Weights of a small GPT-style language model, trained from scratch on English Wikipedia.
Architecture: RMSNorm before each block, rotary positions, no biases in attention or MLP, normalized queries and keys.
MLP neurons of a small language model. Each row is named by its layer, matrix (down: output weights) and neuron, and shows model dimensions 368-495. Each number is 128 + 32 x the weight over its row's rms, rounded and kept within 0 to 255. A neuron's up and down rows have the sign that makes its largest values positive.
After each neuron's rows, "raises" lists the tokens whose logits its output raises most directly, leaving later layers aside.

L3.down376 [103 164  57 101 136 122 208 113 202 201 129 149 120 147 121 112  84  74 130 125  96 136  78 144 155 165  97 130 147 133 160 168 215 113 114 156 138 136 181 159 145 114  95 117 116 117 132  77 151 199 103 166 112 164 140 118 166 135 111 130  95 128  76 147  91 134  84 130  63 132 128 231 140 101 135 102 151 101 163 109 104 204 139  59 106 111 111  76 134 136 120  92 140 149 162 155 123 153 162 156 140 148  93 111  89 132 187 171 110 127 101 160  77  96  55  87 129 143 131 139  59  97  86 107 111 128  78 118]
raises: " (", " and", ",", " of", ":"

L4.down834 [120 107 153 141 139 121 133  71 120 165 170 115 136 165 142 104 125 107 119  93  91 120 150 130 140 127 123 122 125 153 192 112 164  82 146 177 130 150 136 167 120  82 112 108 167 157 116 110 100  77  76 114 100 125 172 195 149 114 143 124 110 115 130 124 128 166  92  73 114 138 149 153 118 157  98 128  93 160 121 116  82  87 145 102  77 105  93 111 109  66 110  85 113 150  74 111 118 181 135 154  99  68 116  75 128 112 131 144 149 133 150 115  79 122 150 171 153 139 112 113  89 109 136 141 123 152  89 130]
raises: ",", " (", ".", "-", "–"

L4.down822 [137 213 107 135 113 129 138 141 139 184  74  95 160 225 151 119 133 118 155 102 135 158 114 109 120 102 135 175  71 132 136 111 122 126  63 159 135 137 168 124 142 118 137 146  88 149  72 100 109 151  68 132 138 130  70 207 159 195  71  98 167  71 111 214 122 152 103 102 113 128 126  87 145 123 134 114 117 110 159 107 127  80 162 143 102 117 171  83 171 138 147 131  69  84 122 109  90 174 115 144 180 158 112 121 127  78 201 130 162  93 100  78 180  97 182  96 114 147 138  99  65  98 148 116  83 115 126 120]
raises: " and", ",", " in", " (", " &"

L3.down824 [170 113 120 110  84  36 159  83 161 142 125  52 168 120 115 105 117 141 142 113 119 181 135  84  97 151 119  87 115 139 104 111 122 102 146 149 118 102 160 158 143 137 154 169 116 107 135 102 117 145  75 153 104 161 123 116 143 138 116 112 107 137 109 128  91 141 125 151  80 134 131 119 137 123 156 138 133 114 101 125 113  85 114  68  89 138 126 136  90 159 131  63 144 100 145 139  90 185 147 137 123 165 119 189  81 131 122 133 134 106 106 190 143  81 146  42 194 131  65  87  49 102 130 102 167 100 111  96]
raises: ",", " of", " (", " and", "'s"

L3.down539 [151 119 113 117  98 130 130  87 197 182 172 115 108 130 103 102  82 199  93 120  79 140 192 113 135 193  91 132 153 179 173 119 150 117 151 137  89  76 176 141 184 135 153 121 102  95 117  55 168 157 140 127 136 123 162  83 101 104 142 148 162 127  94 150 137 120 164 113  59 114 107 183 129 172 117 199 167 145 182  93  71  64  89 153 118 108 135  87 117 141  90  51  95 158 151 132 128  92 112 166 150 149 131 127  95 130 125 160 177 114 120 105 150 150 156 114  77 157 153 108  93 128 124 116 128  94  98  95]
raises: ",", ".", ";", "'s", " ("

L3.down645 [157 170 121  87  94 124 108 149 165 157  91 125 185 153 105 160 101 110 172  71  77 128 105 107 101 119 113  76 119 128 149 127 181 147 153 116 165 153 118 148 123 139 141 110 118  98  91  81 158 146  78 182  89 113 119 100 127 175  90 184  86 154 105 125 182  99  77  92 136 131  95 151 141  71 107 138 107  58 137 105 139 139 139  74 123 111  86 133 171 122  71  98 127  79 147 143 109 120 149 164 176 123 132 148 120  82 178 154 157 144  82 149 139  85 133  70 142 197 163 162  65 131 115 111 132  94  57 166]
raises: " of", ",", " and", " in", " for"

L12.down962 [113  90 103 144 148 122 133 105 175 151 115 151 157 117 122 112  70 143 135 169 137  87 115 118 158 169 162 142 135 131  98  90 156 186 142 164 128 208 102 140 149 137 178 167 120 128 117 151 128 101 100 148 102 137  98 166 140 136 125 113 159 114 100 131 138 187 112 123 120 148  76 146 142  89 111 129 167 119 182 146  42 119  71  95 130 110 156 135  95 110  87 116 112 148 113  81 127 115 131 140 123 116  90 152 113 135 120 105  95 114 129  81 143 105 127 127 189 141  93 141 167 195 155  81  57 169 104 133]
raises: "'s", "'", "’", " Binomial", "ilation"

L4.down1339 [120 172 147  80 130 157 100 152 125 103 179 128  76 118 180  95 102 149 106 146 141 110 123 130 109  91 155 126 145 131 149 184 140 172 130 126  92  95  91 155 122  98 195 192 178 138  91 111 135  84 134 108 112 113 115 160  59  95 194 140 123 150 128  75 143 122 112 128 133 114  13 103 147 117 107 157 134  79 162 132 169 112 132  87 127 120  86 145  75  93 110  84 137 113 144 129 107 125 114 121 156 135  98 101 157 164  43 173 193  85 122 128 106 115 125 150 104 132 102  85 176 113 171 154 131  93 143  99]
raises: "-", "=", "–", "R", "ity"

L3.down24 [168 197 137 105 147 136 140 164 118 156 128 105 143  98  96  91  86 140 158 154  75 151 133  99 123 140 168 117 142 130 136 109 108  94 170  99 153 117 118 154  92 151 120 152 143 180 111 137 190 115  65 144 132 165 202 124 103 135 122 107 131 114 135  89 204 169  80  99 134 132 128 162 150  94 122 155 138 143  79 132 132 138 118 164 109  83 165  92 129 106 117 128  98 118 147 140 118  90 157 137  82 150 205  76  71 159 169 203 207 169 118 118  97 125  88  97 112 216 159 138  79 120  90 117 172  51 142 136]
raises: "ly", " (", ",", "ized", " and"

L3.down994 [ 67 144 145 110 118 111 154 113 144 202 103 130 148 192  85 142 163 122 174  99  94 138  89 148 131  94  97 120 109 162 171  68 166 107 159 138 140 207 159 166  73 129 131 159 144 169  96 113 178 164  68 114 134 146  94 154 148 105  92 110  59 153  79 127 156 126 113 104 137 116 164 131 177  74 151 142 124 182 159 119 148 110  99 150 135 145 123 110  89 113  67  60 119 175 174 103  90 144 145 125 101  95  79 126  87 118 158 100  99 133 114 186 156 109 154 134 160 162 136 126  83 144 107 132 105 156 100  95]
raises: ",", "-", " and", "–", "."

L3.down413 [107 145 175 117  44 124 101 100 168 161  89  74 145  86 134 140 104 113 145 126 133 116 161  88  98 141 160 128  83 146 133 118 119 110 146 152  95 109  69 189 106 163 147 157  91 159  94 156 134 136  81 179  92 115 117  56 164 120 115 209 149 117  71 101 176 105  65 167 149 134 146 159 114 139  97 147 175  78  94 122 155 117 164 104 142 104 124 132 132 125  70 126 180 118 132 158 103 163 138 129 107 139 157  92  69 157 119 165 132 115  94 127 172 141 107 144 144 114 136 105 110 168 119 120 123  31  93 162]
raises: " of", " to", " in", ",", " from"

L4.down121 [133 110 103 134 102 113 155 158 156 153 113 141 181 162 123 133 154  94 103 108 136  82 153 139 121 115 177 101 151 117 105  70 126 131 138 115 113 146 115 203 145  98  89 115  90  99 123 168 120 143 106  99 110 118 100 171 111 123 120 134 102 147 124 184 156  97  86 100  66 150  92 170 187  83 152 121 172  89 141 124 111  78  80 142  63 126  90 107 152 150 109 139  92 116 148  89 170 166 135 155 104  90 115  78  66 125 160  98  76 155 150 125 169 123 100  96 110 138 179 109  98 108 171 128 124 167 113  77]
raises: " and", "\n", ",", " (", "o"

L4.down28 [ 75 156  94 110 137 117 136 166 112 204 182 149  97 178 147 120  91 122 121 115 111 115 131 172  84 131 120  90  81 154 155 148 152 201 167 120 154 133 161 234 142 118  98 133 172 134  97  73 150 124 119 151 140 143 103 134 131  90 118 120 138 141 111 110 123 169 107  96  82 105 204 114 128 123  98 164 153 127 150 133 130 171 122 102  97 199 171  66 138 125  80 130 177 165 129  76  63 147 108 136 157 126  90  93 118  82 123 159 168 155 113  92 128  89 173 157 169 214 170  95  67 105 108 177 126 112 127  78]
raises: ",", " (", ".", "\n", "'s"

L11.down276 [144 194 169 110 141 114 177 103 175  24 118 153  86 111 110  84 139  98  88 142 154 141 110 164 122 130 139 163  81  91 173 183 147 132  99 103 116 152 117 140 124  89 126 147 148 135 139 101 164 117  90 116 113 111 140 113 141 110 116 111  94 163 115 133 153 133 149 130 150 160 130 177  64 121 108 168 127 102  99 162 140 200 187 126 133  97 150 127 153 156 162  91  99 121 156 156 152 177 148 127 116 110 180 128 145 148 188 104 193 134 113 170 153  69 160 105 114 140 133 179  98 147 168 141 163 116 160 139]
raises: " they", " she", " he", " players", " it"

L4.down477 [137 185  95 141 165 145 119 162 157 138 167 106 126 174 199 111  97 181 141 125 101 117 133 162 152 152  86 101 101 161 186 123 178 146 138 169 106 174  86 158 171  99 122 114 199 140 144 155 104 122  90 150 108 144 110 133 143 121 102 104  99 127 182 188 178 117  90  95 164  93 160  99 158 114  88 169 118  60  82 131  84  39 148  85 158 159 132  99 142 103  97 165  89 142 157  96 115 161 173 148 133 113  47 139  98 114 128 131 125 153 171 154  98 118 139 140 181 148 147 107  61 117 130 125  96 150  63 153]
raises: ",", "-", " (", " in", " for"

L11.down1185 [222 174 139  42 163 117 157  90 191 113  82 107 134 109 145 139 141 120 134 110 129 167 136 135 201 114 175 110  96 156 127 182 123  82 160 167 102  86 119 126 117  85 195  61 152 146 108 125 149 161 154 151 148 101 188 133  74 105 138 115 111 178 114  99  83 121 139 131 151 140 128 144 128  86 152 123 198 168 134 129 125  85 137  89 121 112 205 148 176 149 131 135 106 154 123 198 145 115 178 144 170 117 184 195 154 150 183  91 115 153 112 153 182 158 178 108 145 102  60 110 100 156 143 156 212 124 193 155]
raises: " she", " this", " it", " the", " he"

L9.down33 [ 72 131 121  81 143 139 135 117 151 182 110 121 170 178 127  86 103 112 133 103  94 115 121 126 129 127 182  68 103 118 120  93 141 130 139  87  75 138 107 189 100  78 104 169 102 152 102  76 176 101 103  86 127 121 140 174 178 148 117 121 140 143 142 184  82 140 110 136 146 109 124 128 102 108 116  86 114 109 130 176  97  86 116  93 126 143 107 104  94 107 107  50 141 111 130 178  61 170 138 111 181 123  92 117  72 154 169 187  83 147 137 139 137 117 105 150 112 142 126 126  29 142 128 129 125  93 120 136]
raises: "-", ".", ",", " of", " ("

L4.down1204 [121 166  93 127  95  76 108 121 120 193 150  75 105 195 123 107 105 105 109 122 124  91 126 111 141 152  77  97 138 148 157 155 183  96 103 158 154 159 108 147  89  70 142 107 125 184 143 114 147 112  49 132  81 144 116 151 107 137 130 126 150 118  87 144 128 149  97  90 122 142 208 131 145 126 125 150 109 108 159 123 120  89 202  84  93 102  95  93 176 112 128 135 144  98 131 133 167 188 115 168 119 149  91 167 108 109 169 132 120 122 138 137  92 110  96 176 152 168 151 103 127  80  95  84 164 124 116 137]
raises: ".", ",", " in", " and", "ers"

L12.down279 [134 146 104 111 179 138 167 173 232  53 199 103 110 147 117 104 126  81  75  99 181 173  79 136 125 112 126 143 112  82 140 131 135  86  55 136 120  98  84 128 125 142 126 154 111 137 124 114 175  81 167 163 146 125 139 145  83 111 126 108 149 126 104 142 140  88 144 116 117 157 170 135 129 152  90 111 162 122 102 122 129 120 187 146  92 148 146 147 170 130 140 133 176 120 143 169 170 122 131  77 119 138 108 189 108 114 156  89 141 142 120 107  83 122 215 101  64 136 116  94 140 183 136 135 123 126 159 136]
raises: " he", " she", " they", " it", " however"

L3.down230 [150 155 155 140 163 124 119 156 105 171 147 143 124 171 149 102 108 129 107 136 104 143  61 114 114 171 186 131  72 147 103 155 164 129 128 116 141 159  79 120 147 131 114 199 141 148 112 100 104  73  84 130 138  95 104 119  90 159 128 116 101 140 121  97 129  85  85  82  47 113 198  92 120  95 139 163 124  65  64 163 139 134 111  81 131 167 114 118 100 173 152 127 125  93 129 120  77 180 129 147 105 177 141 110 145 125 112 144  60 145 155 117 175  98 151 182 194 150 140  90 133  79 164 175  73  72  92 119]
raises: " (", ",", "-", ":", "."

L4.down154 [125  99 112 142  99 162 116 170 148 166 128  99  92 201 123 124 121 110  89 127  91  84 163 183 134 143 106 121 150 230 128  58 163 151  73 123 124 120 187 112 123  70 125 153 110 158  86  82 130 178 123 153 131 152 153 139 106  91 176 106 106 159  99 103 172 100 144 167  77 122 156 125 146 116  89 148 130 120 149 128 107  76 134 143 146 103 156  99 166 126  78  41  94 139 199 166 104 219 191  74 157 119  89  93  81 152 100 126 150  74  88 115 137 124 189 135 185 106 133  77 115 139 104 115 144 155 141 123]
raises: "'s", ".", ",", " and", " was"

L3.down452 [121 141 109 127 170 162 190 124 111 196 134 157 143 149 153 108 125 113 116 102  63  78  92 172 138 104 124  94  93 122 160 162 134 212 134 151 203 194 141 186  79 143 103 108 165 138 105  98  90 124 110 116 132 136  91 136 164 158 157 128 134 182  82 133 138  70 103 131 127 103 138 134 147 143  93 103 132 158 128 141 118 152 113 128 123 102 117 174 153 112 158 177 176 131 176 148  79 118 188 114 133 188  90 117 132 122 161  74 107 109  92 140 136 126 117  92 132 184 118 109 138  84 152 134 131 148  70 128]
raises: "-", ",", " and", ".", "/"

L12.down1236 [252 150 154 141 154 174 181  91 145 115 129 156 102 116 129 104 159  90 106 150 158 137 133 134 161 179 148  83 118 137 163 148 143 113  88 147 147  80 117 147 125 104 156 145  92 159  76  75 177 116 144  82 152 182 147 140 134  69 129 130 149 179 147 121 137 117 182 109  94 147 132 202  81 141 133 118 161 127 120 185  75 123 175 130 146  72 167 134 164 137 142 118  98 135 133 149 162 149 143 124 122  95 156 179 138  95 131  90 154 105 122 166 119 113 108  89  96 137 130 121 112 161 117  81 157  97 166 125]
raises: " he", " they", " she", " it", " you"

L3.down667 [133 127 114 112 168 186 113 118 134 147 145 117 149 121 172 103 101 160 110 143 160 119 139  91 142 117 115  99 135 122 127 157 129 193 136  85 109 128 126 137 147 138 168 127 122 139 119 103 142  90  54 117 109 133  92 140 118 121 107 132  94 112 133 111 145 133 112 134 106 111  33 108 137 119 125 139 127 112 162 131 151 105 102 118 133 118 129 152  65 108 130 123 120 130 132 122 114 119 136 146 141 141 132  94 150 119  59 153 140 101 114 125 149 118 104 145 136 146 116 115 160 144 162 135 137  84 124 130]
raises: "-", "=", "S", "C", "J"

L3.down562 [131 142 107 116  54 149 225 197 188 163  96 107 150 136 148 152  73  81 124 147 110  80 108 166 117 127 119  88 118 115 158 125 126 172 117 147 179 173 141 142 102 172 114 142 104 149 127  99  83 153 126 165 120 152 109 124 201 153 127 134 191 149  81 113 156  80 138  89  95 133 137 120 133  79 145 113 116 157 100 211 127 167 105  97 114  85 164  93 121 153 102 141 111 125 176 124 102 181 159 191 111  98 126  87  61  92 206 130 130 120 100 112 204  66 145 108 162 133 150 105 149 125 148  71 130 138 116 110]
raises: ".", ",", " –", ":", " ("

L3.down1154 [100 162 129 106 144 122 183 136 163 183 135 132 177 191 157  56  37 115 116 123 100 150  94 168 111 134  90 124  77 162 144  94 116 166 133 129 151 117 158 160 122 151 112 179 143 159 108  79  69 121  83 156 133 141 136 185 124 108 112 123 151 150 127 167 129 130 149  85 181 131 123 140 118 121 138 130 131 147 182 133 129 170 102  62 119 139 145  87  84 123 118  55 161 160 150  97 102 170 120 138 109 159  94 107  78  91 200 108  97 174 166 134  82 145 139 131 179 172 130  92 116 100 134 163  67 154 125  88]
raises: ",", "–", "-", ".", "/"

L9.down394 [133 129 189  77 177 122 147 131 211 111 105 141  85 117 122  83 155 117 101 117 144  79 109 147 168 129 168 135 131 113 168 157 128 141 104 142  94 114 167 177 166 100 140 154 134  47 160 111 151  98 152 149 130 137 159 122 143 108 129 137 154 145 141 138 123 143  85 127 187 143 144 135 131 130  95 100 178 153 123 135  89 115 158 160  72 119 166 149  92 127 129  79 141 155 112 162  88 141 169 160 129 170 188 132 112 108 117 103 147  72 140 115  91 177 142 104 159 106 159  97 106 133 135 154  85  84 140 119]
raises: " there", " they", " he", " she", "ane"

L3.down48 [ 89 123 106  99 153 117 136  86 112 187 157 108 153 131 168  87  77  85 130 118  71 117 171 163 158 134 162 170 109 163 221 129 171 133  82 175 123 177 145 142  81 117 120  91 171 164  92  72 149 111  96 114 125 170 100 191 124  84 219 131 123 129 133 167 155 108  65 140 114  92 175 118 126 141 103 103 109 103 195 128 126 158 143 107 124 129 114 127 160  98 144  99 106 150 113 102 122 159 128 155 132 134  84 107 154 122 183 147 138 143 111 111  88  58 119 197 172 111 127 126  72 120  97 151 115  94 122  77]
raises: "-", ",", "\n", "–", "."

L3.down1147 [ 80 139 143 116 168 178 164 107 152  92 173 114 120 117 118  98  98 179 172 139 109 110  64  88 135 139 159 114  98 112 143 102 151 167 142 130 141 148 192 162  97  66  56 213 118 146 124 124 133 111 131 141  76 119  56 172 221  95 125  73 107 102 170 125  95 124 148 163 133 105  94 139 114 136 146 190  87 137 123 182 137 124 165  94 106 186 136 140 116  54 129  71 126 125 127 126 109 173 115 149 153 124  87  94  97 132 174  95 146 100 182 175 143 107 148 105 107 116 103 105  76 148 142 173 114  74  98 138]
raises: " and", ",", "-", "f", " ("

L3.down870 [171 103 120 121 101 132 168  82 150 117 127 134 106 129 101 153 131 130 177 118 106 133  91 161 135 140  83  97 117  90 117 183 104 135 133 101 113 145 105 183 127  94 153 135 128 133 101  99  88 143 105 155  49 153 108  94 120 164  95 186 172 146  89 135 112  89 157 133 142 156 152 144 174 143 123 119 125  65  73  98 168  91  74  83 119 101  94  94 124 126  93  85 176  81 141 121  93 205 127 187 137 119 156 165  53 153 149 150  77 125 148 120 126  70 106 132 118 108 112 160  86 153 127 116 114  84  61 184]
raises: " by", " from", " as", ":", " in"

L9.down976 [135 123 101  71 120 159 179 162 119 156 142 125 205  93 150 175 114 115 110  89 105  55 132 103 107 181 168 129  94  42 173 147 107 169 205 132  98 145 142 117  64 152  97 116  90 164 156 111 130 110 147 137 157 145 106 155 196 116 100 149 149 158 181 166 121 151 101 135 162  95 140 142 164 144 151 103 159  57 161 155  89 170 138 112  71 183 134 153 116 202 153 141 155 145 150 150 111 122 115 140  84  92 126 158 154 140 132 166 123 184 173 110 144 123 113 178 152 124 101 112 137 101 120 133 159 121 149 181]
raises: "ie", "ing", "irk", "iet", "ia"

L3.down532 [ 74 131  87 100  88 163 210 114 167 134 165 157 121 177 152 107 106 112 139  86 118 117 146 137 114 109 151 146  70 140  96 146 149  58 154 115 158 125 140 119 100 133 124 147 140  89 163 152 119 128  84 103 105 125 150 114 151 135 163 178 111 120 114  99  97 122  95 111 107 169 154 168 164 160 168 151 178  70 119  87 133 125 136 119  93 174 110  90 189 138 130 155 173 132  63 128 136 237  92 166 143 142 133 135  95  86 169 185 157 199 140 144 140 121  80 136 156 188 182 150  75 121  93 143 170 101 103 124]
raises: ",", ".", " (", " |", " of"

L4.down937 [ 95  95 115 162 131 141 125 184 157 158 145 148 124 173 142   2  92  82 120 102 108 100  79 150  91 124  93  93 134 148 142  95 146 134 157 137 130 154  95 178 131  84 106 144 199  95 101 114 116 143 121 137 130 147  60  89 117 114 133 135 134 139  96 131 174  87  63  78 126 117 179 136 131 121 128 137 118 119 143 123  87 127 129 120 117 149 145 189 122 159  77 122  87 119 135  96 114 114 171 170 120  99 128 116 117  95 147 165 146 124 107 139 106 112 106 122 150 137 142  75 143  81 100 151 124 119 140  87]
raises: ",", "-", ".", " and", "\n"

L3.down123 [146  98 148  95 143 112 146  60 161 194 110 138 112 149  69 110  95 178 146 121  90 120 145  63 100 123 122 183  60 135 129 154 115 144 154 150 124  88 184 156 111 130 125  89 156  76 119 109  81 162 158  81 140 123  75 108 196 146 137 147  85 161 132  84 162 171 130 133 146 144  97 151 121 155 139 161 124 172 132 157 147  54  67  98  71  95 148 156 121 160 140  52 119  76 122 143 148 146 164 105 115  97 193 152 102 100 166 169 133 117 158 123 133 138 143 100 108 112 107 100  84 132 125 134 114 113 122 157]
raises: ",", " and", ";", " as", " ("

L4.down628 [116 101 119  97 122  85 182 142 116 109 141  80  99 141 111 116 100 104 127 147 145 124 150 151 132 135 119 145 165 115  47 123 121 156 139 176 138 136 140 165 144 105  92 145  71 175 117 156 200 163 106 127 150 131 157 102 143 108  93 120 125 221  80 118 172 114 101 106  96 127 107 111 101  85 129 117 163 106 122 102  95  84 102  79  95 173  97 112 108 159  83 168  89 114 113 154 117 123 150 113 152  72 147 154  91 123 123 164 118 204 104 202 131  37  96 158 114 136  94 137  70 147 132  99 136 135 121  49]
raises: "\n", " (", ",", ":", " in"

L9.down397 [159  99 192  77 153 158 132 114 140  74 101 140 107  66  77 131 118  94 158 151 167 103  98  98 124 177 125 145 135  67 183 149 119 101 138 144 131 153 122 142 115 104 142 150 129  57 151  91 184  50 162 160 105 130 122 153 105 128 165  86 126 131 135 128 179 168 132 129 117 205 126 109  97 140  92 111 138 119 166 141  76  66 190 173 138  82 140  97 140  72 146 131  89 189 128 181 128 136 125 140 101 141 150 160 126 111  79  33 174  71  71  94 116 170 125 116 122  93 161 109 133 148 107  72 121 119 185 145]
raises: " it", " they", " he", " she", " It"

L4.down1094 [ 89 158 125 126 116 141 172 141  71 158 178 113 135 103 166  98 152 105 108 194  96 105 134 175 106 145 157  94 132 125  48 115 172 160 104 142 122 206 113 139  67 101 169  61 147 132 110 103 134  72 132 134 127  90 156 150 131 176  60 111 156 163 101 149 128 112  93 102 128  66 158 147 118 124  84  99 113 139 196 112  88 121 157 100 101 116 158 136 138 104  93 140 140 120 112 119  34 177 109 172 187 144  74 125  85 149 132 126  85  65  98 150 157 107 107 154  69  72 104 105  73 133 101 138 133 138  92 126]
raises: ",", " to", "ia", "ly", " ("

L3.down937 [124 155 107 138  96 115 143 120 124 158 165 163 144 174 140 124  61  71 142 212 107 107 163 116 141 150 140  78 124  95 169 112 190 139 151 149 120 105  97 173  93  64 129 104 112 111  81  47 171 125  94 102 130  94 168 197  90  78 110 146 137  99 119 112  91 140 117 145 117 125 130 191 121 166 104 134 137 120 126 135  63 112 123 127 121 167 133  88  87 105  75  68 126 176 142 113 113 150 150 124 104  96 146 143 119 133 134 139 138 148 133 191 105 105  94 107 123 171 156 119  75 133 115 177 122  89 107 148]
raises: ",", ".", " is", ";", " –"

L3.down1322 [133 111 146 190 149 145 175 137 166  77 169 107 131 158 114 113 128 145 140 117 120  80  89 116 150 128 169 131 106 116 140 111 129 115  96 151 124 136 187 186 132  57  89 140 174  94 106 129  79 142  89  66 120 153 130 140 177 133 100 191 122 136 127 102 153 171 106 145 110 119 150 114 113  89 203 172  78  84 101 166 183  86 124 135 154 112 168 115 116 167 132  85 143 114  97 136 170 118 129 176 176 165 133 162 160 135  95 140 165 141 140 152 120 127  90  62 140 113 193 158  62 154 199 170 159 141 105 112]
raises: " (", " in", " |", "\n", ";"

L4.down14 [118 166  82  49 143 131 124 128 125 177  97 129  56 140 177 149  74 175 185  98 153 124 122 172 129 119 156  89 126 187 114  85 153 196  94 162 136 123 149 125 129  93 104 171 119 138  80 127 140 103 147 133 117 104  90 176 151 126 100 136 124 113 108 138 131 147 104 139 177 133 100 164 169 123  86 156 123 125 150 160 109 151 129 120 123  92  47  83 101 122 131 111 100  95 143  91  84 171 169 130 159 131  80 120 106  68 128 125 130  94 119 142  82 136 106 105  80 102  97 116  91 160  92 109  87 154  84  68]
raises: ",", "'s", "-", "'", " of"

L4.down184 [121 168 141  91 180 146 176 190 101 128 149 146 183 146 154  47 168 105 167 144 117 135 107 102 118 145 155  78 130 142 106 150 145 131 121 203 127 118 128 118  79 107 112 132 104 116 129 103 130 108  85 148 141 124 132 178 190 149 131 130 118 158 121 127  93 109  82 125 102 108 163 136 147 142  93 147 123 117 166 117 133 119 138 114  94 133 129 180 125 162 146 164  74 104 177 134  94 181 161 165 163 192 163  95 115 149 166 131 129  81  86 123 124 122 170 135 161 108  81 153 123  82 127 140 136  74 132 153]
raises: "-", ",", " and", ":", " to"

L3.down1337 [162 173 117  89 160 172 129 192 131 124 100 108 131 126  90 129 114 104 186 121  57 134 138 135  95 127 119 133 120 136 138 144 129  95 184 136 134 108 111 139 133 113 149 148  91 148 129 117 195 123  46 118 124 112 177 112 108 154 123 115 115 139 145 113 197 133 103 126 174 108 145 126 102  97 129 171 117 101  73 138 139 173  89 138 125  84 141 117 128 119  90 116 139 106 156 120 105 124 143  99 156 143 125 128  84 128 132 209 158 169 102  98 103 106  86  85 140 155 101  92  93  93  94 117 115  25  95 105]
raises: ",", " and", " (", " &", "ized"

L11.down709 [106 119 114 122 111  85 196 105 121  94 106 106 100 134  78 128 133 114 137 167 110  81 140 154 155 111 147 151 108  57  77  99 135 107 154 148 156 102 139 187 142  94 132 169 125 120 117 157 167 112 140 170  88 145 200 198 133 131 121  92 133 131  71 129 195 136 142 105 145 117 137  89 119  85 108 142  83 117 158 170  99  68 149 117 138 146 117  93 161 119 109 112 151 155 120 151  83 151 185 159 188 113 144 111 127 120 106 157 116 190 152 110 100 159 128 163 129 111  87 140 100 125 164 167 148 126 105 151]
raises: "\n", " (", ",", " |", ":"

L4.down512 [131 149 136 203 178  65 134  77 210 103 104 150 144 140  90 120 109 156 128 149 110 118 128 177 141  74 169 114 127 110 141 127 152 131 114 165 129 166 122 136 186  56 136 112 139 157 135 174 174 132 148  86 147 126 131 145 106 134 101 136 120 147 154 160 184 135 160 150  79 137 175 127  95  80 136 194 110 172 126 123 110  86 163 103 110  66 173  93 143 146 122  69 111 108 119 143  91 158 150 160 177 178  80 140 112 121 113 139 131  63 119 137 134 125 189  81 119 115 141 188 128 133 133 119 128 152 122 161]
raises: " and", "\n", " (", " in", " R"

L3.down574 [181 129 109 148 116 111  99 109 160  95 159  92 104 149 103 112  58  82 170  85 106 138 138 183 163 163 126 157 123 175 128  67 130  88 135 168 142 112 153 152 112 138 101 102  72 137 142  75 154 161 120 123  74 153 123 130 128 153 109 108  59 144 158 111 157 115 132 103 167 140 144  91 124 123 134 146 169 119 116  94 119 105 124  92 103  81 107  91 187 122  53 107  90  94 142 144  57 100 165 130 191 112 129 149 131 137 138 145 163 163 194 176 107 114 151 109 115 185  93 148  94  90 117  92 194 131 131 135]
raises: " and", " in", " with", ";", ","

L4.down138 [136 138 121 157 119 127 164 162 160 172 172 118 140 163 103  81 119 115 114 111  71  70 101 130 141 125 122 106 116 189 151 138 102 172  90 128 185 136 176 152 133  66 168 151 138 151 117 162 100 127 102 147 160 139 110  93 127 134 129 104  96 186  67 140 121 149  99 105  60 100 196 120 166 109 109 166 138 230 130 100 138 182 133  99  99 154 103 165 110 189  97  93 116 115 114 110  74 132 179 159  99 181 107 133 103 105 130 122 129 123 124 210 158 139  54 101 134 158  96  86  79 148 135  58 132 140 161 133]
raises: ",", ".", "-", " &", "s"

L4.down1201 [181 136 139 102 130  96  83 111 156 115  99 161 121 141  88 132 114 165 130 138 111 123 140 145 135 193 109  78 112 102 117 129 146 139 160  99 138 142 173 189 146  98 142 106 127 193 118  70 136 189 100 170 114  99 145 155 147  88 163 128 115 125 122  91 127 168  99 104  97 147 116 136 160 103  84 136  86 164 151  86  88  65 119 131 123 118  77  78 137 104 146  80 153 138  90 158 152  89 157 196 136 144  83 122 109 159 102 153 158 109 128 102 139  84 161 153  99 132 105  76 111  98  81 127  86 158 120 111]
raises: "'s", "\n", "'", " and", ","